config = dict(
    n_layer=11,
    d_model=224,
    n_head=4,
    n_kv_head=1,
    head_dim=64,
    d_mlp=896,
    vocab_size=1024,
    activation='swiglu',
    norm='rmsnorm',
    norm_place='pre',
    norm_eps=1e-06,
    positions='rope',
    rope_base=10000.0,
    rope_fraction=1.0,
    qk_norm=False,
    attn_scale=0.125,
    bias='none',
    tie_embeddings=False,
    parallel_block=False,
    init='uniform',
    init_std_qkv=0.0345,
    init_std_o=0.0428,
    init_std_up=0.0493,
    init_std_down=0.0493,
    optimizer='muon_hyperball',
    lr=0.00918,
    lr_mult_o=1.1,
    beta1=0.95,
    lr_head=0.004,
    grad_clip=2.0,
    warmup_steps=200,
    schedule='wsd',
    decay_fraction=1.0,
    decay_shape='linear',
    final_lr_fraction=0.0,
    batch_tokens=[32768, 65536, 98304],
    seq_len=1024,
    doc_mask=True,
    train_tokens=359900000,
    steps=5635,
    dataset='wikipedia_en',
)
MLP neurons of a small language model. Each row is named by its layer, matrix (gate and up: input weights) and neuron, and shows model dimensions 80-207. Each number is 128 + 32 x the weight over its row's rms, rounded and kept within 0 to 255. Numbers have three digits each. A neuron's up and down rows have the sign that makes its largest values positive.
A block is one neuron, or neurons of one layer that tend to fire together. Before each block is what it responds to, as a language model described it from the Wikipedia text at the highest values.

Responds to: Before numeric values. Tokens just ahead of a number, mostly infobox and table field words like Running time, Local time and (age, plus year pieces like in 18 and word-internal fragments such as con-st-ant.
L2.gate694:138086108142133157181121146143096162173128154138143112157128174083097134110130159107089147135178088121125131154163100155159072058150123095122124074149103113196135134068139186134098163185107090100116020108132172154139124090131193157123112101131182184147159178119122132138122147127086105104167095157141154159142048159162111147151129167059101145100145099138077124128176150094153133130122
L2.up694:122157117152095091152067160118055155127152200078105089140166164072129123071146148138147143113185105112129078199153124135110168139145172089093154088155150163159120098103064139091128111102084166110115068121110109132118057157144135165071152090162134108134075166137064181137167113094157207131181107117157147133128110173118135089156099147163105128117147124154153106166154124102094107137140

Responds to: Unit-prefix word starts. First piece of a split word, mostly metric unit prefixes after numbers (k in km/kW, m in m/s, mm), plus table-header and doubled-letter fragments.
L5.gate190:133187166122102082170121120139094114096105173109116074091123184124153190107149137094128191160161140131147100135183156108187185130099118114128154139136135182180188182174115191147160100178150106136134212128113067152141094111100097130132165117104119105153103173080107092147159090143164153168147074131102143146122131122214111141128122136137088120084106126133120130138071145097103159142137
L5.up190:161154167129152102172136142178106088158112149109159128137119221118150134125087091136104100127157135098015168139139116148082158179160182093180099124096136174120094154124127080091112083120183103184131186153083137127153154130139162099161177076153167159147126115111078051100136109104100093039142071146137153156121112124179118154118096123112141186098111117109176161103107170063138102083108
L5.gate229:123142190058094147105187129095134100103121061158117160139147154130047087118112089129123073149138131157138138141128151100148115141124157161159210096168148135129154077097075136150130161130102125090211148087108126117079093124178137163108182099173151087152108130075103216170097088141127115123129123167089148191093109101121121095105149076105129169160138062171142133141110164130120136123169
L5.up229:050123136172122070164045158112145149153118204108090182127089159125131114124169101133137123118109088126097130123109190171136124085078126144112130151150125149143155108081129148154123113130133089103132151074150136116090173116091144093074120078113131143146106150050098125123149147172146142157103102107089142115134181123091130192166095082103104190092129103117180059149185154121110109124107
L5.gate281:138126158093130078128101148105168161128134139134147178075116148093137113085129131199137099142104063096172137085128130116146106116096145099141116129129065117132176187102056185112123132081178111116157132114122099160123148096102095144083141113114134135131106154158098162127047158056098148164137114194160178174077070158125202128117142108112108121140167088201148157118072135134118140125096
L5.up281:122115144155068102092134136079127132140097149170124097142166151114030144134129132123113163130124118049100190099186138124104129147086103145087103092090159123122139174162079164117099138196108148107129132082077094179117130140124145088085130102127135206113072088180096151167110134124092180115109151132132161188049108121179138152202181139094116125128119131179095160129113161109169164144159
L5.gate291:123121105153207121114144113118102148159114148167113111123065102168138082141108090116152080139118161053111170085100116164123155182056126113126144087118101073093099099156116182130054103097113095130099072100154127181172133098065062134129176093099100151116162133116139158169095104141120137079140131151067143136114114134135106112147200154153121132093125127151162117096110135095067110170076
L5.up291:105114138174184139145074090069145129184143085140126149133149102136127139157123107159094189114071097128128105109160138149175132120121145139188125130138122124126165087123095123110106122194109118095108113158139145141113180098113114067081153131154089113115095110148159111100096133074121128134085125125066148161124131133139092217192109078110117180125074145120126127203085136147155131156130
L5.gate336:083143140155132129161105155120150077118179152121172104098130145141136131181131103099126092137155134123154101129146129115137153172132151157100102109112184130154147134142137079153157128139146156133176022105162139117105126158043138146138146142142161113160139152193079138120201109135080152153123197153142158110119110063109135133177137110094114103129115148044097128171164078143096132137146
L5.up336:126117130086160135118086175096147151104119116096148107160163109111183116080118106055092137160146103129183174158125137141133078144103177116078158054114141169124168139093123188102166148151171177122127121127147174131105095103166149142096164139116155145097092153144098128090144144117124120144168148157059187128070191121120126114127144173154189122142114122168151087153129138126068076140158
L5.gate403:172155198153155149131095155107137109155156079144081140162142152113150131130136173123126126138118049163162123152119189168130086170137135184099125145108159114175140115088159126190103116061061100108122159126128126165150133125093063124154140125123128111125138116148158131119153194128094142115091111191118125150168129102137176100133132139198131142125130043138109133108139094123126095131111
L5.up403:165139183148156106138117174114147177165186138177082150149098150119170159172151125101121124113107174146136186192121113168140094154176124087174070093121154067180114141154188148112145122097057113066139136072125132184104116125114072122201093103135102099087160120132145138145133182087160160088098129137125085089102071089124151146089129132185134120117148142106118085171176161117105147101102
L5.gate442:113134160081211156160140164060138097163094114169163145176200135189132081110141136117098176139178103137152064143185183117098162098162135116097136132127120084169091138095091140152121167085157127135145089081154137158106133148149128147128146121097156137100121158101166122158119178082110136086151110138122101184129069115102155137157165050172106114116109113185114116158140132088124129110058
L5.up442:148193167154155153153173126099123150122165087121159107076037125133126139099137107124122146194123111172122140101120199116098126137122130161128067180124193166134135140154105102170164116154175116165117109089101084147163102098097127135093122087152124073181088112148138155182121180095137162167111154144086095128126130189181187146117151102137148145153121103137133109134082109101108157094132
L5.gate443:186093157092135096127079149136092150140069147145134140141132108179159081111184099128095128138109145137112092131174111178094203105113124088113172092120161129113111125100106149143130098172143117090141134051170119153137143161098142091164179108105132144124189151160116091142129141095118094163122126158196075131164072133104097161134100168090139126138157190215125125117079123090156147139077
L5.up443:154119168139138118111129158054074112085147181147143115079141154141162149124107097164150098142135185124111169117113079156075124141107174162105082094103147153130157140079123127140147096071159145115106120131146156149141188137127145127167131137120167075134142160152077147229075089123165089133077110099131165171126120115168144089126120079099129141097126104098128126127148149147166118101121
L5.gate485:141074159241152104085116078163049139130114136143139126065152132123104147132103126132116079115105116150168162111090154161137126153085147115149153110057137112135092118145110091107145158097129112092076142143061113109128147076111123087143112119049118109071171069084114147103154091096121130118139097142103124105147118155089029209108126129141064148109100115164202117139107173102122146116098
L5.up485:012113165139117128140133128142162153082097145124087081118196177133107118086102168172139191101127131116124161109106124128132118129078141136183160228115065152123174165108121053065117093145120147113154164138081137109083095133106140147128157105146104151121120167138126160164132069148085072134070133141115138102117112149099101138177118142152111124129117140127187103125071118145158117115175
L5.gate677:161100111141088116142176093132132144125095064150101130092131167100132131109099176126061174218074122079136137081119156105106101107089108185131171102113138141189132089121124143152065124093127150149094168119169189173179144161129087157121102135161147108188134132115113120128095128107138068132094123156096068113119068073152132131122137087137129105057111082150102081177155133112121086162165
L5.up677:183126112144109133105106122143110154132148123141138142151172155118118108145088188158052094159113080193148185079125097157087136139090136136172166173178201123121153153173128076145091118126102173097141109162199174112121123166124135094079126136162120112138119173186120151123140148128081086113101148125142102072137042139115124160079136167145079077114103141099086139151109149126127093060171
L5.gate734:118147138172167129151131116112070136125135123112170121139137079135099078091102143157116137101187062190131135114189166189115199167192132127085123173110141127139175103202156219080134121107124125114087125161134086148107178143115159168153177080079146149131186095114119144118095161149134118179153151141148141131134132135160129119128146097118145136131147060142136081090170138120128120131130
L5.up734:147097150071144099112109099160182107115166121114131113176133088192111083060166114133146146084157098100088094166129156119097155140110135158081156146163105210121127142118130145084120079132169154137125169098135137140075118106150105147122116062120159146143167105107093176144091133125104086160126148104106157173143149096194158101186123149163163149090119131133117125100143171136101153112110
L5.gate757:074136124181151140170109138129130122071114141168164086157105148129096108148142085089051195138181055188096104149178149112108162076131114128103098199148160146145126085151149118115123117111090163126194162096111121098103124158057122140133150095147123072173122124105132140143134118079108078178105162142135190109145093106120148137129098072110102064071132151123099136147086167164144152110105
L5.up757:133110115135159125136182139135169151176106153091126139104154093184141194118138086085152078117156136178141175225171141114087200171150141117153118141128104116140196167165101138143093065155138113146188130101168137158124142123154086146157128159160136098117137187104147198118141102131158161131138074197138160138101120149129110113120103091085139110113164122143123106178109131095109143133116
L5.gate824:110188183146157154149066187145157131135170118078137131064119137127113102158095105108137146175087098118066092108133145198154125128116153151114135146118113109095085072143135116187101139110080126097200081131156098154134166141138162139128158116113146119112112096114152143138088098062059092122137122098090151124148103123110110149130142072176150143088144108183119109145069134111122148094114
L5.up824:147090143158135145080115112171097123113128147139127123112099119108128174139074189152097078133114114142111137137150146143109104116127173148075132121124176118111129120179066105123136079096117150119105084137073171101124189175170108103081134076084136133162114141169093082139112102114069218086180106119119076072121109114001111056148166149129110129119133094150145075148166147116130154101169
L5.gate826:114184143129150122101135154114148168141127163108161166143151150165082136166209146149130126113122153100199147072123163171127091174120105166114094143107071115142151125117069051132119070111127128118189158113097089115132171089133130148152081169147135159111093065100118148113140145139105144130143111152112189120141082086128127116142136124127145151085149106184158109151162153116148122230155
L5.up826:174148118130150128131130139125120149192084158144076150134091202141146150104181124105168124123109162082176203120123162098074091125130122183165204175141161131178174171082133085083189172124118186150195169128127100157103091140169126077134123097086128119165037116121139133074167152109087104127118098106104157116110093153128173167097125184146139127104184110121099113123165086075138173153104
L5.gate833:150117109111185110119136105147051163148115188143101174169134108154104171090150159100096118125084128138126082086141089080177104121154151095133133089133056105178121097118154166158127177113129112087128117108120156152135113133154152128090158139140154141118172099106119133152114171131134093076147192165158102183185070135129100213088136095129138115128206110116097162114125098125098113109135
L5.up833:092133124132102146098141096160114118198153147156077087203167103094083085100125135209130134161156147174131183145131114126157143120164101126144126107153086117111125133157134138120094134164155088114153157133167138121130229197130154150082110084144117152138185127089159066177180107163000134165197142120133157093124099111111126125095095127052152091113123142161145116108144114128097115161088
L5.gate883:112111131090152070165137134099103138139123085177079153128090136086103164122124147119174104115112188152153144100099128140101165123109153127060139164113119147081189121133105065131145130115062065132146131152171119166132127150144106124116127106109135129173100158185111079182103108114108116123132123138127163167050168147089184192091126037075180127084133164149129164187123139089155136125099
L5.up883:142201145139101205093191051070136130163123191134121147153133153136038104173105168157143161191070124135137069101110150101083156156083133139156134178124086179112106110178116058146164148106098142189170156135107092181109130141147133122141107130188168121171115132125104198158091115123091168109135128082126178186094070132134121200136127095100082162155160109147124180171142084108117107109163

Responds to: Paragraph and section breaks. Line breaks right after a sentence-final period that end a paragraph, and closing == or === of Wikipedia section headings.
L3.gate174:107215145149167133075160128113111113126118135124087116166105124112107115115099131145105133083080108151097079113105145161149079123131138108123123141111169116109112155078130079149093153163127178174138143116098112150054091159123156140109112103147185122150186137156165098144166124155161134123100101083082121110107122151128171107174161051141052140075127086152112143098134130113120123089178
L3.up174:175198134159171159106124150066126089118100149111124124117105052097135146165084138142131166119164131123093161074129125092136103149120141104108136048132120107080177133095116106129147152153118132109154104059126143124073110141058157152133198113091096113115114152149103150160110117105156127150116106100105112097119188110116134124171122070167082161148154075153114172111112127097116126186188
L3.gate576:121100153150127084137155106100131096133106128068126131151110077122110117091104128156085154077117141124102144130140144167111121087146059114142144139157092180094119135120128095091122133130152237139079158102059101090124124087119120097131081132127071100110135142240060150187140105165168069144157153055111120114163098146203155145167147119118087121150124196186119067123096128177110083088179
L3.up576:119090151129146092133124123107131112159076138083117181155114087117101086114104114143104159133130152094101135107145143141107104093133073125114096128160117182103133126107130145069171183106134211107105188122085103132145141113126147101084100135101076113105105114211061150151125126135174114135169146075082148100126086172194133120133137110103079146161142212189117105154141132165117084091138
L3.gate630:153162159104172115162100191070135118132111132097127120143151113098132111113122136090061097180165135080115120126164127106152073073094142124175155103158118092143125098180107125128133098197149148101137097087192100074099156096112164087091116129174129128062116114149094114104129187118139137103081096134129139145150114139132119152155035139157068131141111138145122158122064051093133213152140
L3.up630:112153163145145162179113165086099139121146126108094142137163163124120112099159142112099100180137102086124083124170143112123093106100106146134177071137119140135078062151068107102164124139180125145125126108163077086083134066095150074084133154198119125104083144153101103175190193125149169095099099138121149155172141149117126191149033119162141144164141088157137151148114046090095136153142
L3.gate691:145077193034119086150115169108126135174103099084105178140083160166105158094158108136117136127102116117147129162137116090132116122119072110194141072155073095159120123141149153165100129161190131108109116120152128053063065101110130196110099109134141147116151106100145145102123141119108117107064072103088157145190151064092168119105112118179140178140114135160133136093159152138113144171109
L3.up691:157062192106107102100129174081127167172069078120126133098098110175111118095135153110076093078135114153105114128148130134136105108140122145198135115155082162140075165141197082160071145149175110147118101136111120095052138138104125145039096151130133121117133124150153134080196125131101097150131145137127172108174182058129151113128118095154172160174090115145119137131121117109138159136130

Responds to: Segment-ending boundaries. Tokens that close a unit of text: line breaks after image captions or list entries, closing == of section headings (Career==, Taxonomy==), and clause-joining semicolons.
L2.gate645:159199155145079115153178076175137158097088154147081163106105159113138125202108147122122129088116129095138147109102153134115120205107121129128063105106146135129174091110123082087158110158168170087114150120131112120086110103146112143120126168101100080105155102195130099185166081032107091129118127080090081189115144125109144100038127118149156098129096165157175126138155157122125116139123
L2.up645:129162107138098129147090074156134114129116120167117134099153179126092146143120135126121084102127080072175115142138183102076112159190070141093195102096130116128133112061174111116142085116182162111106124058143126147155105157160105083089150131131064089148166098167120118124133129149128162120067145111093094140131143077091151171035128093188086093073094152088109109170224101144139116090157

Responds to: Word-initial letter fragments. Lone first-letter tokens like k, m, j, c, h that begin a word split into pieces, e.g. k|ing, k|illed, j|oined, often after hyphens.
L3.gate96:146119174114074068146104149117095130082177168121146088152155136110126157165085099092150139155164110076120097119142094132105089163137138105144136157161098081124131176090117163149165133152142144138133175102071134118108119111100105061151181084146053166162137042142135122069138122130095165115122083155141156192150115100146149140124155084111095135149156147177126130114182196086127157133122
L3.up96:133149121107116153092135118124170198154121125145102116090161166147105142160081139028145151165147097104145068128164145123113164160112088151142113110155123103118097091095185161142090159157132155134167113131095116094100110127124171104103148186177098142123130142111155128069163161121106120151191141157135117182123056159143162137096137112109055126143124198148134145177203141090142135109117
L3.gate302:145133138124072150109160125179088191160168129154126141129170097080122094099120182116134186141126148117158114169130136095154180167129128131129163126094150073086165170114065114166139105178152099137128081134068103072090094136147070120140115152079135126107137065134085217085126134102139137062114124134156075059109077098067132103120077197116169075146076135136130121099145157092104160111162
L3.up302:141118136140074120108169143171072196139172105152122144112173070091137092086105161092136194128102128112144148170145137111138158154131144113134122128085164076084180181128044123134134114167154099128146037139088099132093114148142072127150120129077111135100145059167088223080138124112113135075109134093158116059119080098053125100133060174105131119159075138116123084107145150115077147125158
L3.gate321:130138111177099047130094136136104144141127113137153078107169152102128127088171136164106143142157085094094156140181134178138082170130154097081087137114117127151151153131209146139090111128120131148109123117125150210110116136106073110143125110125125153094128104114134134094165181168082107127151149148193112099107156099049110088145100194133155055127153152108097110153065058098169100114096
L3.up321:142146156153149041088090138139140149130129117184147138101159161125113105169126167125162116097094106131164129151139117165206108148093149118113113102118098125146148131153158127110140136145087148111118172061082151157108161162079157137100079090084125154103089106093124167101152163158144174149034139110145082119075185087119135075073135141103111092105121152101082077149102098125154091152123
L3.gate417:130085164074137150130107151112131126090182138091143088127110128060111169122147140083160147145103168143131117118177071153133113164124126132149078072170201115122166156171124107133178154103118146156130184142110110127102094123084066080149094087118099120115124134094089112129147162168123120099153131091169127142165124176095111113111127160138154134165130105129142137105159164062149169132097
L3.up417:109165090193166115107084123161163118136128122141119118120107148069120179166083159088127117107122098107144103129230174119120159123199133144114110124114126195123185186143130104105156136095133089135180116134098155113105169143099090089153151066112088160149139133084169076057142067115114138107058101119156069112173113154087104155135135120118136143125142178111145124085139148133145148142153

Responds to: Structural boundaries before content. Tokens that close a lead-in: colons before lists, closing == of headings, line breaks after table header rows, and "il" in "until" before dates.
L5.gate103:162059158075122165149089114107154158179110129160079097102094109129094097115126140127147137069127165109147163098129155103155095124082120161183073113164066164174167125116111114116120082079102186079116109107151102158134109156164115160103143145119113135126164099132139090113139109206165107127156176128103089133138111135136107110132195117141133127112103119219125158111152144138099173230142
L5.up103:122151127114137148131186131098107117147124134105216152089133145123033086133083143144101093133101104142118164101131146171154124094121107113138120161085096141117172052104073188154099069082090150150143171171095119170159123163111076177151112140189087107116147040156158132138129130129214144132150152168101100126180181142114090111096155072082101106128119168119110088180128106089055172154142
L5.gate118:104136047157099105157137147145126139083166130148145088106099084141151078145060114142093123121141086167094184157075137126114094192132111105088083104167135078127133121107113079107111137077099159137190104174121156171075138070116151103101165178167108152163112094133130129105140102068094113126171148114119158129116118100088168136127101157163097151142122132103160083117118082143081080152122
L5.up118:179118155097144148131068151150144183101093119158156060140154145150140108101161159091073047085158173092105134156148167093124150175135101117073151097121148145154148140108135079093123151135174171129114090129102125169116133139102198149122092152114091109193133079148154123171147080169114166176167180128128152178142119073106139073080138164149144111174054161182101126068125118157172120105168
L5.gate186:129140092071136109107153145198144132087096170130140086180102119174147084168111098091178148138100176122158138135091169148123137124167154096122070130170176137112182165128115145104102159122167118138132120124126171149090126100094086137107096105122138048103146124114126123155119126169145109137171104109182164116102130196123071158123064109149106160080173182128149057134112137148075186175160
L5.up186:165157169149164124120092101137100174088143143128131143152134158083116148092112146125101125136135073121129123136150171096122110223121145161155091091169148176125173122100117124118135094126199157164089121184136129098104099122182181115132122099096140121140167154142148131157126189146143164167160118081153095174149135093100142134134139145074080150131201061111099167166103113067130146101108
L5.gate194:098119154047120118202151145060106118112157121148111079123076133109191139165152130130083118140112129117136145145157121162111105135081098134150151139128140118141101121150168089094170163141180208133177187111185073127130142132151079098134153136145105191100171109145105151136108070115144103155073135120126100078138083139131131137121094121213092135138122157156092109114138125120124152192150
L5.up194:156091132087087201162141142153125066119108122075098159133191137078075128140111152152142044095152161113138134117119153131088155124130156131166156161090069149085113111162141073105137139173153136117143139107112095198105157173219141147112145217109106127101117163109089168105104086161135117146141129124136117165118179076166126083076104102161129118148125170114136117145151134146157172150082
L5.gate201:169125084141086138096104044134192149099110152126072158126130121121085198118131180107081101121141147130128151173178113150132182174112135125113129179125085152158111137179139093146108118164156101168112111113074142137100098125129142090087098135093045125160094125138147168132190139129121071089131095136170103101091151123107191133142132188121093128164111161125143091138109123105086111056103
L5.up201:159127080115111093119143136122112167145175161187099175119099101179173131092154087077096144117092110131133179110116138189154110083123138179105081152076171142148151195142107160121099133112064148106129087093101144120135070132133110169114105055095130111117064105158147143094104119169136112161133093113114092109175123121052135129146183144120102055122102169224151137117116165034121153130095
L5.gate331:131058160134070167138079100100148112183134085131151102097164122126076115089104088162121167082120086100144165143052114164161123139190173104131100113185127152143112094140105091132124115141135131154082123102155122111110137082097110140129157138085176094124165162201126181095147171081151113116160147093109088101095096122110167157102107172173127179135099165125134117119155124132203153072151
L5.up331:118150126137161130149143089190112136114098113185169131165114122153135149112130163162121128101140111127084140102076176169173049152157157105125063090121129156072145143145126089106103130151112120120115126107129136094157151127122159106167178166134086085150142109093110120160089208092140113081149151173119096156061097107115133142148176075107173138107134088127093204091176074141120120115192
L5.gate394:100106171146078126098165140095123138157103112122157118087054158135047113153093162138089123149087103147151105081083103136124068143143131134145139119104101183115085076122142175144118104111187149161018114109128096098086146080132150068076143086196092155122176121125136106104102163097159135115137131139167092107121119134111134146041151140139098122167100110075096142138117161168129177098119
L5.up394:135064181138084147113115150111130057199114125163157123112100147186072119090115144125112131159087130149127136090097148098113111148105159133193115087141129144091099127172110173163128129139137113155077106108118137107085129088135154096118157083167115144109161154122122160114060154101172118114105142097171091079146107122117144125054187148171110152142131122130103170116102110168134149071178
L5.gate425:136142071088133140102100135154120104085085118124099166117172215190100121115147092156112115139098182123156143166116132151099147127144096137113157097139130212119108131167076122135152161129118150131224144121168136138109100112150129142151155113152126135192144080137136146107162113122106103129149135102155166201092139098099164081153127145232080151097181104168118128089133107125160117137163
L5.up425:156116080129099111084153140118154137097170090154127081129150167095140044118105136137160115167125151122129138130149102141164116113178086092094128068152142166142149156143109163183130087131124191128071133145138116171149031135159125128068101067161114154074112171151183102150160069155084075183144154106113154170114132121156093093085075139159089119169166067138137136153085140101113205142131
L5.gate566:114068128106150127113144109183119148079095186123095123095108091179127121137141114122092142147157103143130146109124120082087117114157094101139181226127152112125093115163145119121067100187130148118035160131143093116087093151166104150140173113109150127114107100085084095108171137142117164155121193096132140150112159097148087194128091212110142103066150086193169153179091109181152161114152
L5.up566:136093086113168160093129132141091102144057163145165052115122121184071070100099151123142160132144147107090123072151135140126114205171109098144171108078122140104098121119123112136111162184158160092087160142126078113105112127140090134197080110098117144171130086108120159083118131159118086153129101150153099117105150087178113156166083119072136171126178116124139134118149192124136046122098
L5.gate589:130086111151103100112155107165207145152117152160096164085090135128139134083113108116166106183142172097175115086162121155151084163114065055150157093105125080146137154138047089175140109179063157114162097110121130189137115117117172174087088140087145156102201102140130103100120116103119145129090114162129180122103122145114090114119081170192154129119124141166131099100147115098130131141149
L5.up589:141123110191143170110185119121158073087179134160053099139132113127150105082184074159072087155168126125165137126161151128204140080121077139113156096109104099082118078144111112145117097147137128141133167110068102158135101121131103123085131124137126158136158148145145111152139141158131140086068086160057133097105130130103159102146109166195093128108107095111144092087137088129070157119138
L5.gate612:158147124138156151121153130140112113087102080077056186093116164184129155164132121079116139093100135095126169123108108135160132120141124153096099124142073195141088126156113177170156150195157067176154108162081135150058117160117167120138170123195135091167139132104143156150127111178140094178091116180154197141108178108106099089174145130111106139130101124226113106160139167181093149143121
L5.up612:109134085118189149126179114130122148129146092126069129143079077130095095100136099120162105181070159126143116155112133110167114155135107163121083084114057127136112128153138128185090086145212124135083129136134054100113112104142130115161178076135125127153116129166155077130143137149114143193125073162125120166120186090061139102132136123129114077124141106125104148066135116171143180140145
L5.gate635:122167205097080157168101134098124105099166149132176078155098095171149162116141132129140102165155142131149114085077144100165095112172048151151133149112081142098197081051087079160099097133093164138157090106060082117135088145120113121107118081125135112111171124145169173130129132071164073099119132108111159126160068134110126121139147150133145129179150113105113140116160126142052110089101
L5.up635:138140183126084150161104144111155090151122120083073133101125069122134133136123160197099092099163136136102163063112111107160113070119112152128139118149058160123169129141036119169108113174136097128197134139058104091123161124089170130094175116107173125105188147110180160150168134124133112106075139138204123128096093123086150145106153163155161163161078179084100130086147097125117132108127
L5.gate663:117149116156109080130155127120113160147134160137143111120108183091123089132120130144117085188110132151133118106110120119137127113115113080107148095133108140123132135095096179147092135177113090120113128120143103185113076052156173112107103150165123126128064156077093145114137166132075138174139164115171147118099187166110143099123170160187091073135134105142049121165114086156070137095111
L5.up663:082088175175129100165122158134095181116120152181099132171142173153133095098129149130103104136108118117161122127176101179176133127149126168107179143092148106101175105124110088153105175071150142103183093066120120081159135121185183152112133147130095128157151107162094111127137097125029117149117106051135153145137136151076133142109125079165117057094103108131133102087136187143090132181099
L5.gate717:110074117114137097145092127134132141085086151112180147171165131149089139174112120187133153148063115113065115093155147135132121125142180140112142209086130114122177120142181053106107086079173140193167159143131143112125096137129142140125134143124159097125216187121148148121157106077050093116094143079116136170145108088081119124091182139108113161151120142109123155192157179111109131092104
L5.up717:149094178178123143098100103133093163116150123112134068194108124125124118129083096188073165103128137168085168133145146139166120160135152152162121130098141121140174147123166100090133130086135139162100115144138114141076125183152136122160139076130148115134144145147166144158104137126099156146127113099167131151135142178109135175068127173036102162122108174118137142113135200130130103096060
L5.gate778:080096137148140113141136114123119179152143135171128105106151101090138120162174148130076142122111156123155135093097157125143085137152106165119103092189126121209068057125149040107089162097154116089118118144188159151137154117195183164140082098140053138157178153075123102065159154137077155114141158143064104148138118213070127133114167148109098087140129124154141125103105170139135084153118
L5.up778:145126089159145170107155046136150117105123120110114148104112131168130153141171204094139101112136113157131109189113109126137151105119161169151151107206150123089133119136183159120125131109144187136154166073162183149164157119122130100153166127103144085159134155119167090121182152176127134088071124090153115136196108118114153158129096165161105118142085134153157082102088171164161123102077
L5.gate845:090085130094153116132121130122145127143132153098132157114087137160122130109098111140055050192113141158155108110159175109152095131149146211126116073107166144080155108078099211139149084111132137073139110098119169210143143129128116144051129175081079119148186136121186125156150124071164156158177096110125112102101082153083132102095148142192100090162123143089101143141100114139087113097127
L5.up845:079095149117137131148080100130140137146183143061106133074125110117127135158120130104120124093203149118169134147124106125217140142140123106115092093096129099079130134136164176117142117123119140189065147130093187168103124118077158175070136124127104052215111126118094117181086088090106129150144058146136137110160124153106114094050110185159119111152113159117135154069130094149114138087114